From a checkpoint of a small transformer trained on Wikipedia.
Architecture: RMSNorm before each block, rotary positions, no biases in attention or MLP, untied embeddings.
Training: a variant of Adam for these matrices, 1247M tokens.
MLP neurons of a small language model. Each row is named by its layer, matrix (gate and up: input weights; down: output weights) and neuron, and shows model dimensions 128-223. Each number is 128 + 32 x the weight over its row's rms, rounded and kept within 0 to 255. A neuron's up and down rows have the sign that makes its largest values positive.
After each neuron's rows, "fires in" lists the words (lower case) most often at its 100 highest values on Wikipedia text that the model never trained on.

L7.gate242 [145 127 166 161 159 172 118 129 128 137 106 103  51 101 140 102 129 142 120  97  30 156 178 106 120 124 109 156 163  88 138 140 126 100 149 111 128 133  73 145 150 134 103 122 115 149  97 122 128  99 152 146 161 150 150 120 133 178 106 134 120  97 114 149  83  92 101 106  99  87 131 152 125 173 201  98 121 159  96  99  84 121  77 138 124 117 116  92 163 166  85  96 201 177 115  97]
L7.up242 [164 168 121 125 174 172 107 179 120 145  69 131 106  84 144 105 181 123 119 125  72 111 163 134 195  98 111 114 132  92 148 133 147 125 198 109 134 125  73 139 161 122 110 148  80 118 113 109 167  93 109 156 125 152 104  91 208 172  74 136 105 122 124 144 127 154 201 124 128 108 121 169 150 115 150 143 112 155 103 140  42  69  99 120 161 167 133 118 163 111 116 112 137 150  66 110]
L7.down242 [ 93 108  76 133 133 108 105  91 165 154  85 167 106 101 131 178 138 149 149 148 111 105 170 131 143 113 103 150 103 102 145 123 137 107 153 101 133  76  54 168 162 120 144 124  96 115 154 123 161 149 141 188 154 118 105 124 151 178 151 131 154 101 132 170 124  71 139 132  75 113 116 116  76 138 107 162 120 138 111   0 170 111 160 101 149 122  93 143 126 106 134 199 175 142 107  87]
fires in: "john", "george", "joseph", "robert", "james", "henry"

L10.gate79 [118 108 183 101 166 115  74 119 106 128  74 109 113  60 184 123 122 124 134 130 192 138 132  94 146 101 138 135 177 147 157 168 107 119 119 115 153 171 158 135 148 134 142 138 171 183  70 161 111 158 132 173 130 128 101 123 168 102 114 122 162  97 112  72 138 164 133 136 167 153 138 125 114 105  99 144  61 143 132 141  85 113 147 112 121 103 149 112 137 185 150  98 162 131 100 137]
L10.up79 [137 138 140 154 148 152 147 127 134 150 168 102 122  89 158 121 136 107  92 148 140 106 114 136 142 140 124 179  77  89 140 117 151 161 148  99 205 112 209  86 118 155 164  79 154 143 157 155  81 127 155 176 170 126 106 193 176 126 137 163 154  94  85 138 118 160 132 151  94 172 107 110  85 158  69  93 107 105 183 117 101 160 142 101 142 129 124 138 155 144 103 118 154 168 107  67]
L10.down79 [149 144 143 116 143 148 160 150 121  96 152 123 125  94 144 131 137 144 132 133 122 141  80 107 137 148 112 123 111 126 129 109 183 143 133 137 112 135  94  92 113 141 141 122 120 141  89 127 102 116  90 139 144 166 106 141 146 130 123 100 180 159  66 144 147 123 111 147 120 135 155  97  97 150  75 118 123  73 185   0 120 113 147 103 121 135 120 119 134 143 148  75  94 135 130 139]
fires in: "after", "during", "from", "by", "following"

L11.gate181 [155 111 126 110 161 158 143 100  94  91  86 108 106 139 146 102 126 113 102 151  74 112 172  95 128  81 154 103 171 135 159 163 101 160  75 119 126 144 146 141 133 117 124 133 157 153   3 124 125  89  69  78 171 146 101 132 105 127 145 153 116 158 131 123 168 118 150  87 108 152  83 135 108  94 118 121 120 115 153 135 132 122 160 132 134  83 135 144 158 123 159 119 126 174 171  76]
L11.up181 [164 103 183 136 139 102 156  81 176  83 162 101 103  63 141 102  99  79 195 105  84  75 161 170 130 149 135  93 141 150 164 151 120 133 138  87 157 114 128 135 160  91 113 153  90 152 111  87 126 178 136 164 141 164 154 196 123 102 171  64 138 132 111 174 122 178  73 151  88 102  82  74  81 136 131 137 131  93 137 121 206  94 119 155 102 140 102 153 108 124 106 152 157 111 179 135]
L11.down181 [138 107 130 146 110 138 116 113 138 170 147 161 221 146 107 111 121 112  55 125 154 121 127  60 104 116 153 167 162 137 104 102 141 129 106 140 126 169 111 125 104  85  79 108 190 122 108 158 167  90 144 128 106 132  76 141  94 110 135 135 162 147 103 114 139 125  99 137 150 186 137 150 132  98  73 101 126 145 149 111 125 137 129 122  64 162 173 148 158 115 159 107  91 128  88  83]
fires in: "men", "women", "more", "people"

L9.gate511 [ 81  94 131 151 129 154 147  61 106 143 114 152 122 131 164 113 154 116  52 205 162 111 133  87 111 124  86  87  51  95 164 164 103  88 102  41 143 159 116 147 142 124 124 133 101  98  43 137 114 110 170 106  94 107 130 133 111 135 129  77  88 119 105 107 105 157 102 159 125 116 174 133 114 113 142  66 143 136  92 177 153  72 126  99 151 124 175 188  73 120 157 123 129 145 104 104]
L9.up511 [172 134 112 104  99 151 168 103 168 145 124 111 136 103 141 113 141 157  89 117 142 143 106  73 168 176 126 140 102 136 146 155 108 131  88  78 127 130 125 165  86 157 125  70 104 163  91 128  65 185 107 134 160 132 142 153 150 101 107 121  77  68 145 110  54 107  75 125 186  74 172 179 130  77 213 161 131 149 120 163 191  80 143 151 120 123 124 208 191 143 155 140 107 151 147 117]
L9.down511 [128 120 144 165 145 151 181 104 127  83  45  99 115 148  81 148 153 129  66 146 153 133 127 139 103 124 125 109  72 144 139  92 102 161 108  67 126 129  96 101 113 172 125 132  99 122  94 127 187 161 162 133 120 105  91 135 149 145 109 146 128 157  82 157 106 161 112 110 148  92 136  72  88 146 111 121  85 102  98  78 147 178 123 193  99 117 187 147 127 133 139 144  89 117  69 122]
fires in: "research", "results", "result", "reserve", "resources", "revolution"

L3.gate195 [159 147 166  96 144 139 144 137  86  98 175 154 174 112  84 117 112 125 144 136 110 166 157 106 143 132 155 158 108  82  77 136 148 140 124 106  99 178 136 108 184  88 122 171 211 161 156 135 129 112 144 195 126  77 130  95 135 135 136  41 137 168 141 138 159 121 194 112 158  37 134 133 124 103 137 128  90 201 131 128 138 119 115  83 113 108 154 146 166 107 117 115  79 125 123 104]
L3.up195 [128 144  99 106 133 102 166 176 148  93 173 157 187 145  97 188 141 145 135 105 108 112 108  87 177 172 209 163 141 162 103 156 118  75 156 147 119 109 164 152 111 103 126 107 167 170 137 147  91 128 125 106 156  83 137 160 150 152 179 113 144 136 130 113 108 132  84 105 124 121  98 184 123  47 119 174 113 181 182 138 196 186 107 149 106 124 156 121  95  79 101 146 172  99 146 165]
L3.down195 [142 148 130 115  89  83 124 134 111 119 181 184  66 198 169 201  52 148 158 176 165  78 137 180 171 127 106 126 162 147 130  90  95 165 189 152 149 138  99 140 163 168 126 133 153 126  53 160 116  99 170 141  89 202 180 157  92  76  87 118 124 104 154 180  93 158  85 111  71 108 145 156  94 101 107 101 131 121 124 147 103 151 158  80 107 122 136 148 136 135 147 169 150 131 114 190]
fires in: "summer", "ministry", "been", "arts", "result", "teams"

L5.gate821 [126 151 149 151 167 121 179 108  75 163 173 158 149  98 126 139 186 116  81 117 107 135 142 191  87 167 158 118 184  67 151 146 150  96  92 166 149 123 118  97 115 118 120 140 172 168 120 120 123  86  73 193 161 133 109  90 131  77 140 109 129 152 125 209 129  98 153 167 162 212 134 122 145  81 160  86 150 143 149 139  98 153 184 138 137 114  88 161 127 139 107  87 137 108 165 123]
L5.up821 [143 167  95 140 145 179 189 102 115  96 144 190 172 142 157 151 154 121 111  86 124  93 123 192  76 134 128 132 141 100  88  96 191  90 144 142 117 173 138  84 150 132 106 148 130 174 166 135 155 118 157 192 138  82 122 127 109 106 159 133 133  68 147 121 133 118  84 144 107 167 165 126 128  99 118 143 129 118  98 139  86 141 160 101 123 114 154 154 140 159 169 170  77  68 197 169]
L5.down821 [144 127 110  69 170 170 169 149  88 125  93 173 151  77 180 151 148  85  63 105  90 138 118 172  77 143 132 150 125 102 111 124 149  98 103 163 142 122 135 128 129 152 131 156 154 127 131 119 137 117  95 160 187  91 132  96  98  89 150  85 132 165 112 152 119 126 139 142 131 192 139  84 129 134 160  79 131 144 151   0 121 127 116  97 121  94 122 160 151 149 116 108 108  84 136 127]
fires in: "until", "since", "possible", "before", "however"

L13.gate313 [107 116  72 156 168 132 218 120  93  92  97 120  97  93  95  90 112 113 113 147 138 117 184 166 122  66 139  75 121 132 106 165 152  93 135 152 125  82 161 116 136 134 204  82 119 114 110 158 136 127 100 114 106 144 139  35 146 159 110  69 182 168 154 128 104 171 156  81 152 168  75 111 135 108 133 106 150 149 126 158  86 182 130 113 166 119 185 136 119 157 153  92 121 132 118 124]
L13.up313 [142 139 135 107 185 165 192  92 100 118 181 120  94 180 115 153  83 187 126 193  89 112 129 131 116 125  97 141 151 127 140 178 143 149 130  80 109 104 110 177 116 132  96 163 129 144 138 139 110 171 175 193 153 128 183 138 147 104 154 149 108 155 150 131  74 153  84 123 141 129  90 159 125 144 167 125  89 136 187 146 117  84 116  94 169 134 122  93 102 206  82 171 148  63 149 172]
L13.down313 [197 132 108 113 128 162 149 176 115 133 157  89 104 171  95 195 150 127 151 108 106 123 114 111 160 137  77 101 141  79 131  94 121 174 145  82 150 140 161 148  91 103 129 110  79 152 149 147 124 127 113 116 105 154 211 129 167 160  98 135 177 107 147 130 206  83 172 120 115 152 178 147 181 156 115  80  75 157 202  67  93 102 100 181 146 112 204 169  87 122 137  92 154 159 160 108]
fires in: "was", "and", "being"

L6.gate288 [ 92 112 178 127 124 103 106 161  68 156 109  92 183 123 141 142 106 103  63 106 158 107 100 154  78 176 146  59 108 106 105 136  87 120  96 132  99 177 126 123 179 120 105  97 118 131 134 117 135 115 123 129 138 124 112 138 159 128 114 142 128 151 123 119 102 136 154 140 159 135 157 161  68  68 154 103 170 143 112 132 174 152 170 120  77 154 131 114 180 135 126 142 133 103 104 129]
L6.up288 [141  85 184 168 127 142 176 159 105 127 125 117 153 147 153 117 128 113  80 109 110 101 130 166 126 126 110 174 121  87  75  84 104 148  71  87  99 123 200 103 101 144 136  85 162 135 109 129 102 128 110 141 126 179 122 168 124 199 117  75 132 156 158 133  96 132  97 111 137 148 149  45 140 106 156 147 136 108 123 122 167 101 153 126 132  56 123 158 164 102 134 126 204 101 111  87]
L6.down288 [197  96 162 145 110 139 149 119 119 131 149  89 158 179 107 132 135  74  41  90 163  93 157 196  53 133 155 154 103 111 130 125  96 106 124  95  96 153 109  99 108 178 125 107 176 184 107 131 134 135 158 117 148 127 151 191 131 153 141 154 137 184 120  74 160 130 106 127 116 135 141 112 133  93 187 146 146 119 129   0 170 122 102 172  62 166 142 115 175 148 125 194 138 101  97 104]
fires in: "women", "men", "children", "female", "woman"

L3.gate777 [ 39  97 105 107 125 197 127  59 174 148  92 113 157 139 120 148 111 110 108 133  98  91 145  38  93 122 119 161 143 108 120 140 121 130  98 138 157 105 150 120 143 122  83 133 138 178 112 158 157 167  97 117 117 151 113  97 128 156 162 155 110 160 106 158 101 119  96 156 147 121 134  61 169  83  66 155 193 172 136 144  50 143 122 106 140 171 191 183 111 202 144 137 150  82 132 113]
L3.up777 [ 50 135 125 106 104 124 115 166 166 185  98  81 241  92 148  71 182 125 121 172 101 162 122 177 137 145 108 119  78 203 214 147  84 159 124  69 134 115  99 112 135 109  79 146 129 143 145 129 143 175 117  96 136 103 120  51 131 166 180  93 141 193 154  94 182  81 128  91 148 136 121 159 133  84 118 148  76 148 114 131 137 179 159 145 127 119 130 166 103 110 141 123 192 135 153  89]
L3.down777 [135  86 124 117 124  92  82 115 179 132 101  99 120  89  88 155 160 103 132 131 115 166 139 114 109 143 145 151  83 120 124 142 135 127 138 145 155 103 158  99 122 100 175 127 161 107  97 152 113 162  98  98 175 116 131 151  84  73 112 141 133  97 191 114 177  78 118 129  68 134 216 144 172 167  92 162 100  91 139  59 115 112 115 157 136 159  64 168 106 137 103 116 103 139 126 100]
fires in: "playing", "dr", "play", "players", "plays", "trains"

L9.gate620 [148 176  79  88  98 101 161 128 122  70 134 131 104 117 143 115 113 115 117 130 122 142  99 120 145 131 120  76 156 120 128 137 149 129  83 115 151 121 114 106  99 135 100 106 102 187 147 139 163 102 127  97 137 188 132  97 186 146 174 114 106 134  97 130  88 118 120 115 159  92 128 119 108 152 100 176 123 161  93 162 167  87 199 136 177 124 156 102 186 161 149 155 135 142 109  71]
L9.up620 [146 125 146  97 107 113 158  83 114  93 161 132 140 159 175 120 144 170 112 145 135 105  80 126 118 106 167 115 109 168 127 124 140 176 106 134 144  97 151 106  74  92 167 113 104 150 183 127 146  95 192 146 175 120  95 158 144 144  84 128 129 142 166 113 151  90  66 189 113 134 163 107  88  71  79 141 162 148 108 145 116  99 158 163 124 165 127  77 165 124 200 122  97 136 192 136]
L9.down620 [148 207 148  62 136 170 179 123 154 135 101 157 148 199 142 104 152 103 161 142 149 133 120 130 202 133 177 160 127 122 124 121 135 138 128 122 129 151 128  95 103 108 164 113 131 164 124  86 152 130 152 111 140 178 151  88 183 156 137 141 119 181  99  91 120 114  47 111  94  93 117 113 120 129 116 142 142 115 134  57 150 102 120 140 126 177 132 112 161 108 133 172 132 154 200 112]
fires in: "national", "youth", "final", "communist", "communication"

L13.gate124 [198 123 151 121  87 146 163 118 137 163  98 215  72 137 151 115  88 202 126 117 121  81 191  87 103 190 101 129  93 114  91 153 190 161 122 114 152 145 126 116 117 104 102 114 143 127  46 152 124 129 144  83 114 142 111 158 181 153 133 181 100 181 153 106 115  78  99 140 139 169 170 147 115  77 132 151 145 185 167 146  68  65  91 137 194 184 144  86 139  63  87 116  82 106 159 137]
L13.up124 [125 176 147 142 122  61 172 106 125 135 127 155 153 216 135 137 146 233 145 147 160 126 133 153 105 110  82 142 147  90 142  93  85  98 109  77 152 134 102 147  49 134 117 146 138 127 154 182 127 121 136  66  61 106  88  97  92 140 167 130 127 147 135 125 146 117 147 144  97 128 172 114 188 115 162  83 101  60 122 180 155  84 137 118 131 186 173  63 133 119 156 127 100 142 133 154]
L13.down124 [137 144 168 149 171  67 235 125 165 190 142 157 125 154 142 107 113 175  94 155  87 138 153 153 121 127 122 152 175 138 105 136 167 149 124 102  82 154 155 126 116 110 174 132 158 114 122 135  91 158 138 133 113 140 148 119 110 147 122  78 136 207 152 151 160 139 100 167 121 106 108 140 177 104 177 144 117 108  64  10 171 188  91 118 150 142 159 101 139 113 119 100 144 110 139 124]
fires in: "one", "first", "third", "fourth", "second"

L3.gate60 [171 153 138  74 178 134 117 139 122 107  89  72 189 143 114 177 140 180 105 112 110 122 143  96 162 109 101 121 149 143  82 129 154 160 162 153 161 107 137 119 210 100 113 106 121 150  95 158 127 109 119  61 116 139 134  65 125 183 114 155 130 100 150 164 121 107 195 168 149  99 102 167  95  83 148 139 175 125 102 132 170  94 163 109 146 161  78 134 152 116 148 131 138 148 110 189]
L3.up60 [159 126 138  86 115 191 151 105 190 103 163 123 148 129  75 152 175 124 134 121 113  94 120 119 132 145  97 114 154 117 137  89 109 180 153 148 104 112 140 164 173 146  83 177 120 141 146 132  65 105 133 105 122 107 170 104 162 113 139 138 164  77 101 162  97 129 106 170 138 141 110  96 180 155 126 107 136  76  24 133 145 148 178 141 108 184 150 175 134 157 109 104 157 175 105 103]
L3.down60 [152 153 117 101  77 123  84 124 112 115 180 122 126  91  92 194 102 188 158  99 138 158 155 168 122  90 122 193 142  49 190  54 155  87  96 170 133 133  85 123 141  98 143 114 144 108 140 177 123 127 106 107 183 185 118 106 107 132 161 142 167  87 181 117 172 144 121 220  96  18 105 121 111 109 121 135 115 111 190  93 149 150 112 113  96  92 148 145 141 114 111 188 175  87 133  83]
fires in: "years", "career", "municipality", "time"

L10.gate348 [207  99 113 125 139 183 106 131 118 129 155 142 151 145 165  97 106 142 104 204 123  89 151 164  91 106 132  79 182 101 194  97 197  98 102 149 142  75 169  98  56 148 150 105 110 132 196 136 176  91 124 160  89 140  92  67 104 149 159  98 171 157 106 153 155 142  51 123 137 144 152 163 138 156 111  99  93 176 181 133  88 146 163 118 156 146 154 130  69 216 101 118 137 141 158 108]
L10.up348 [ 88 154 161 135 109 148 122  57 158 145  68 150 153 117 185 119 142 125 136 141 116 102 175  86 103 131  32  86 152  96 101 151 114 144 100 166 133 128 191 102 128  85 134 123 146 151  79 132 145 119 100 109 110  93 136 109 169 129 108  74 142 142 142 153  90 185 144 154 115 120 141 154 149  87  87 114 102 139 160 126 122 139  98 141 139 134 141 125 165 110 132 109 169 106 135 174]
L10.down348 [135 152 130 158 148 112 150 152 122 100 111 142 148 101 121 145 142 138 143 102  46 122 111 141 173 149 131  82 128 165 159 138 104 149 108  94 153 144 109 169 142 143 145 119 143 126 138 107 139 179 146 129 189 142 137  79 124 115 135 116 130 132  94 157 163 168 145 132 137 125 153 147 137 156 112 170 130 142 129   0 114 146 105 111 120 157 132 156 108 108  87 203 146 120 116 116]
fires in: "however", "but", "too", "although", "though", "much"

L13.gate279 [ 79 198 152 163  91 133 122 126 147 104 101 119 132 106 137 107 109  76  89  84 188 127 143 140 114 113 147  85 114 134 119 126 124 122 187  79 160 150 114 171 110 153 141 104 140 144  93  73 172 137  87 150 121 133  98 111 116 163 172 129 132 109 123 109 115 156 121 105 169 134 158  93 101 167 148 157 120 165  63 160 164 116  78 103 123 103  86 163 116  81 107 151 149 168 107 142]
L13.up279 [115 125  94 133  92 188  54 127  67  96 114  80 136 152  84 101 122 143 154 142 151  84 120 166 127 123 127 145 145  97 148 155 144 124 145 149 186 122 143 123 185 156 192 116 166 136 107 165 107  85 113 170 161 124 108 116 147  79  95 152 162 149 172 120 108 194 183 115 131 170 117  88 121 140 180 163 154  96 104 156 104 103  96 105 102 121  85 161 116  79 109 115 127  95 119 117]
L13.down279 [135 124 144 121 153 145 149 244 145 127 139 180 117 171 128 159 104 150  95 130  50 168 111 165 108 183 158 103 136 114 158 148 178  98 175  75 134 141 124 133 110 161 141 113 128 135 160 113 119 150 146 137 121 140 123 160 164 112 168 144 158  95 132 137 169 136 178  53 131  91 156 167 100 133 140 133 139 161 133 110 168 150 114  91 120 124 139 131 149  82  58 142 148 109 159 133]
fires in: "on"

L12.gate566 [184 137 152 218  89 139 120  79  84 113 124 133 145 146 105 126  84  98 128 179 145  94 102 144  85 143 188 123 126 146 132 163  67 124 116 153 190 175 118 130 113  98 119 121 129 151 113 137 150 120 131  92 110 121  71 101 175  75 119  97 147 134 179 139 105 154 140 127 193 125 116 151 110 119 101 144  89 133 114 149 193 166 186  98 170 104 132  92 174 112  45  90 210 176 106 111]
L12.up566 [145 166  93 142 150 135 162 129 144  94 153 132 127 145 150 112 154 112 110 157 107 126 140 148 113 118 124 145  82 144  62 159 123 177 152 162 192 137 126 129 102 185 115 127 128  87 172 162  90 130 139 166 128 176 119 125 157 119 121 186 123  89 136 144 165  97 133 152 132  40  93 120 101 109 126 116 144 107 144 137 192  81 131 116 144  87  27 131  94 112 140 215 157 160 102 156]
L12.down566 [ 98 195 146 144 125 142 122  97 127  64 171 119  86 121 144 170  60 110 171 113 124 120 131 188 132 163 124 141  92 116 133 173  87 167 121 102 106 139 130  94  97 151 108  83 107  94  81 173 115 123 149 126  99 150 131 120 119 160 162 108 119 153 178  88 188 103 121  62 167 118  79 133 110 138 139  84 107 104  76  49 153 136  57 138 115 141 161 169 146 122 171 129 192 147 135 150]
fires in: "on", "was", "released", "been", "be"

L3.gate220 [100 135 162 118 118 104 103  78 109 112  60 219 156 102 109 126 114 143 123 130 177 133 164 125 129 161 133 129 143 130 141  98 193 167 102 178 130 145 117 166 104 114 121  98 130 159 106  94 154 156 113 128 141 115 126 103 117 101 136  95 181 163 116 136 158 135 198  82 110  81 151 135 103 118  80 120 179 119 117 125 121 158 134 112 175  74 111 157  75 114 125 123 111 131 151  72]
L3.up220 [146 143 115 126 109 119 135  78  97 149 153  74  90  88 100 181 130 150 112 184 120 116  56 124 101 178 185 153 103 182 176 170  76 134 133 126  90 146 204 130 127 128 184 164 114 138 135 162 129 215 130 101 169 109  77 180 112 145  94 147 142  92 126 158 119  96  54  95 133  96 114  98 124 118 116  56 194 173 145 127 195 121 116 141 123 118 122 116  92 131  70 176 189 127 117 112]
L3.down220 [155 162 169  96 140  98 131  53 127 105 136 141 119 217 143 126 103  95 117 134 137  79 118  89  82 170 121 162 117 139 105 133 165 166 166 111 111 140 152 129 128 133 133 157 124 189 125 133 131 202 136 166 118 177 101 200 201 161 157 146  97 149 134 127 126 140 153  94 169  90 192 144 115 133 167 151  96 118 170 226 170 105 124 114 139 138 123 108 115 171 141 160 125  84 158  74]
fires in: "state", "isbn", "research", "results", "result"

L6.gate553 [134 108 168 164 182 167 139 143 114 134 102 167 199 104 195 130 144 121 121 134 109 125  85 158 103 162 141 166 181 150  98  99 178 111 126 170 179 137 136 106  97  59 127 125 126 143 179 136 125  74  28 127 150 136 181 141 134 152 170 121 180 122 126 153 130 146 151 124 179 114 149 123  67 108 134 105 108 134 152 145 142 182 164 128 121 107 170 186 140 166 179 133 144 137 172 127]
L6.up553 [169 130 163 143 133 193 169 135  93 103 139 171 203  69 123 136 122  95  73 140 118 157 108 111  86 222 179  98 135 148 140 135 151  92 120 106 123 124 170  86 167 179  79 139 116 145 173 140 129 107 108 103 128 115 107  96 142  99 123 129 153 123 155 119 134 171 142 139 131 165 150 108 137 165  89 130 140  96 149 186 141 145 129 119  89  84 128 145 144 155 148 132  66 118 171 129]
L6.down553 [123 171  99 139 197 136 155 134  85 153 122 187 181 129 217 133 160  85  92 128 154 177 102 137  96 167 175 149 127 121 113  95 144  83 106 140 127 135 127 132 139 113 145 155 105 173 155 127 133  82  35 183 185  87 149 131 133 124 149 124 124 185 110 146  91 114  90 103 142 139 145  86 118 187 154  82 122 139 164   0 153 154 127 147 129  70 148 168 173 137 118 183 117 154 167 112]
fires in: "until", "before", "during", "software", "since"

L12.gate141 [123 165 155  84 124 116 144  63 121 101 139 151 154 140 155 106  90 141  64 134 165 100 165 113 125 159 151 168  99 145  95 101 117 193 162  88 132 133 101 142 111 111 103 138 149 112  95 146 109 129  83 102 118 120 148 113 189 165 186 130 113 146 165 124 158 167 144 131 201 143 123 139 130 136 167  99  74 152 150 131 101 151 106 148 120 134 204  99 103  90 159  81 140  92 114  92]
L12.up141 [ 72 149 163 100 140 190 131  94  89  85 145 102 172  79 163 150  76 144 118 185 135 104  85 147 116 115 151 189 136 141  95 148  87 152 168 157 104 137 111 132 104 134 151 180 171 103 133 109 144 172 122  93 121 113 134  84 124 146 158 130 162 153 183 125 141 134 117 134 127  91 161 114 107 138 121 147 158 135  81 120  63 125 104  91 117 150 151 156 112  81 140 125 125 130 116 144]
L12.down141 [134 142 144 154 117 174 156 116 158  73 183 137 178 110 140 125 132 114  65 129 106 135 131  99 125 202  97 130 102 156 164 155 208 101 108 175 124  97 100 145 137 158 118 117 106 201 136 118 157 183 162 123 123  90 120  64 120 103 115 150 135 142 116 126 182 128 129 155 143 136 129 115 174 125  87 169  82 128  77 108 192 169 122 164 143 118  56 110 135 129 129 126  82 113 147 131]
fires in: "at", "approximately", "of", "from"

L6.gate128 [165 124 141 117 153 155 139  36  96  99 111 122  85  99 153  94  66 133  91 153 123  93 119 142 158 178 160 139 151 121 157  85 136 126 115 105 142  92 100  96 114 104 137 120 129 153 141 111 172 105 108 127 115  85  91 164 137  84 166  70 144  84 128 140 156  58 176 128 135  81 163  93  79 100 122  97 190 166 139 160 106 192  86  88 102 115 126  85 117 114 144  67 126 138 107  92]
L6.up128 [ 70 112 151 140  91 130 157 119  55 116  89  96 130 137 150 186  97 137  91 188  79 133  49 123 103 139 117 171 103 132 198  85 143 120 126 133 121 146 163 135  48  90 145 138 118 156 139 102  90  95  79 162 149 178 171 140  92  98 138 113 115 190 117 134  97 100 125 128 152 171 116  94 137 197 125 140  95 174 134 124 153 163 180 130 102 115  94 115 147 106 140 137 194 131 129 115]
L6.down128 [152 111 160 106 131 136 134 118  80 101 131 135 154  90  91 110 133 134 162 137 154 123  71 154 146 175 170 140 146 105 165 124 163 126 102 177 135 112 152 118  89  90 148  95 124 102 143 144  87 127 113 190 220 103 109 117 134  44 141 150 148 134 149  88 141 171 122  91 179 125 101 131 130 134 128 119 118 166 182  29 150 143 153 135 117  93 121 154 163 166 140 101 136 162  95 118]
fires in: "to", "for", "from", "with", "at"

L5.gate493 [100 138 105 121 113 177 191 182  90 107 109 156 116  95 147 148 131 126 135 122  93  98 120 124 142 123 142 130 168  89 110  66 142 167 128 131  89 130  95 110 125 143 151 118 128 121  98  98 145 124  79 114 150  64 100 136 149  89 225 188 169  81 101 117 185 130 151 126 165 101 159 109 122 172 124 118  56  88 145 157 132 121  94  97 124 161 201  79 163 170 148 147 116 121  78 152]
L5.up493 [113 150 136 147 135 161 110 152  85 132 115 137 118 125 149 131 123 129 152 141  63 116 184 146 202 115  65 137 135 101 160 141 168 166 119 183  92 138 129 115 149 150 175 113 171 116 123 114 119 128  66 142 199  88 121 131 129 141 205 219 171 112 124 122 193 125 172 153 141  75 144 123  99  98 109 101 144 112 164 139 118  95 114 114 105 119 138  78 102 200 159 158 150 141 112 152]
L5.down493 [130 145 105  59 127 162 173 116  66 163 109 140 147 113 118 160 153 164 136 185 107 164 100 146 131 149 134 153 132 109 140 114 135 144 111 122 100 143 150 165 155 155 141 172 105 125  95 122 159 134 106 156 205  79 106 136 160  81 191 153 116  99 112 115 145 100 145  87 137 132 127 117  66  93 143  69  88 144 127   3 133 119 142 113 180 122 155 133 140 130 116  84 132 169 104 138]
fires in: "on", "near", "during", "accordance"

L12.gate583 [151  69 151 155 163 138  97 125 156 100  80 105 106 110 146 121  84 139 148 124 106  92 135 127  97 172 105  81 132 164 160 152 115 194 113  83 175 136 194  55 189  53 146  81 134 109 144 175 157 166 123 134 169 125 127 153 131 137  96 111 130 121 155 147  96 184 122 175 148 141 131 144  98  91 112 126 100 143 139 141  79 120 131 106 142  92 114 170 116  92  86 119 144 196 113 161]
L12.up583 [118  85  72 110 125 100 121 170 138 137 140 158  83  85 198 154 173 114 140  89 112 144  87 104 174 140 172  90 113  84 153 157 138 121 144 109 182  99 141  78 123 136 149  61 159 161  95 193 174 111  97 142 130 101  83 163 175  95 162 119 172  70 134 143 108  87  92  86 150 129 112 105 141 111 134 219 148 138 133 148 166 118 161 156 112  98 133 136  92 146 113  75 187 145  94 128]
L12.down583 [120 134 189  68 115  87 100  94 195  86 100 168 157 124 180 131 125 118 114 108 170 126 126 138 139 116 117  93 129 119  85 109  95 126 120 105 126  56 162  65 147 123 148  90 168 160  99 180 121  81 153 135 121 172  97 104 165 147 139  86 108 159  53 155 164  98 137 148 164 119  98 117 163  87 116 184  89 135  90  43 164 119 193 168  74 134 155 133 159 137 102 101 133  83 132 156]
fires in: "by", "of", "to", "from", "with", "among"

L5.gate391 [111  78 146 124 118 120  94 132 119 139 116 124 129 136 134 106 131 176 140 166 137 165 104 120  98  79 132 113 128  90  58 136 117  79  81 125 109 154 109  72  73  74 119 140  78 190 116 133 115 162 155 204 137  97 113 127 125  94  96  53 130 106 168 120 104 189 122 156 125 127 154 130 128  77 181 145 123 148 153 136 115 147 151 131 176 146 156 129  94 167 126 103 172  73  69 152]
L5.up391 [132 118 129  92 135  90 131 139 149 101 170 168 107 105 192 110  52  94 162 143 123 152 138 152 121  98 119 196 120 112 154 137 182  66 101  99 133 149 157 146 118 145 198 112 108 134 163  88  74  99 154 111 148  85  89 155 115  63 168 113 153 123 131 107 145 220 101 142  69 104 147 114 158  96 202 146 166 125 156 107 133 133 128 101 169 147 132 118 110  77 119 131 201 112 168 187]
L5.down391 [116 142 170  76 154 148 148 106 101 152  85 174 131  43 135 144 135 175 174 159 180 125 161  88 126 100 113  67 124 162  94 135 113 101 140 105 145 173 144 176 109 119  79 160 134 100 150 168 122 121 102 144 127 100 162 107 116 127 145 116 150 112 143 177 118 177 133 157 147  86 125 173 145 149 103 155 183 114 159   0 104 149 131  81 135  79 126 114 126 149  65 163  80 154  74 124]
fires in: "but", "while", "however", "though", "although", "according"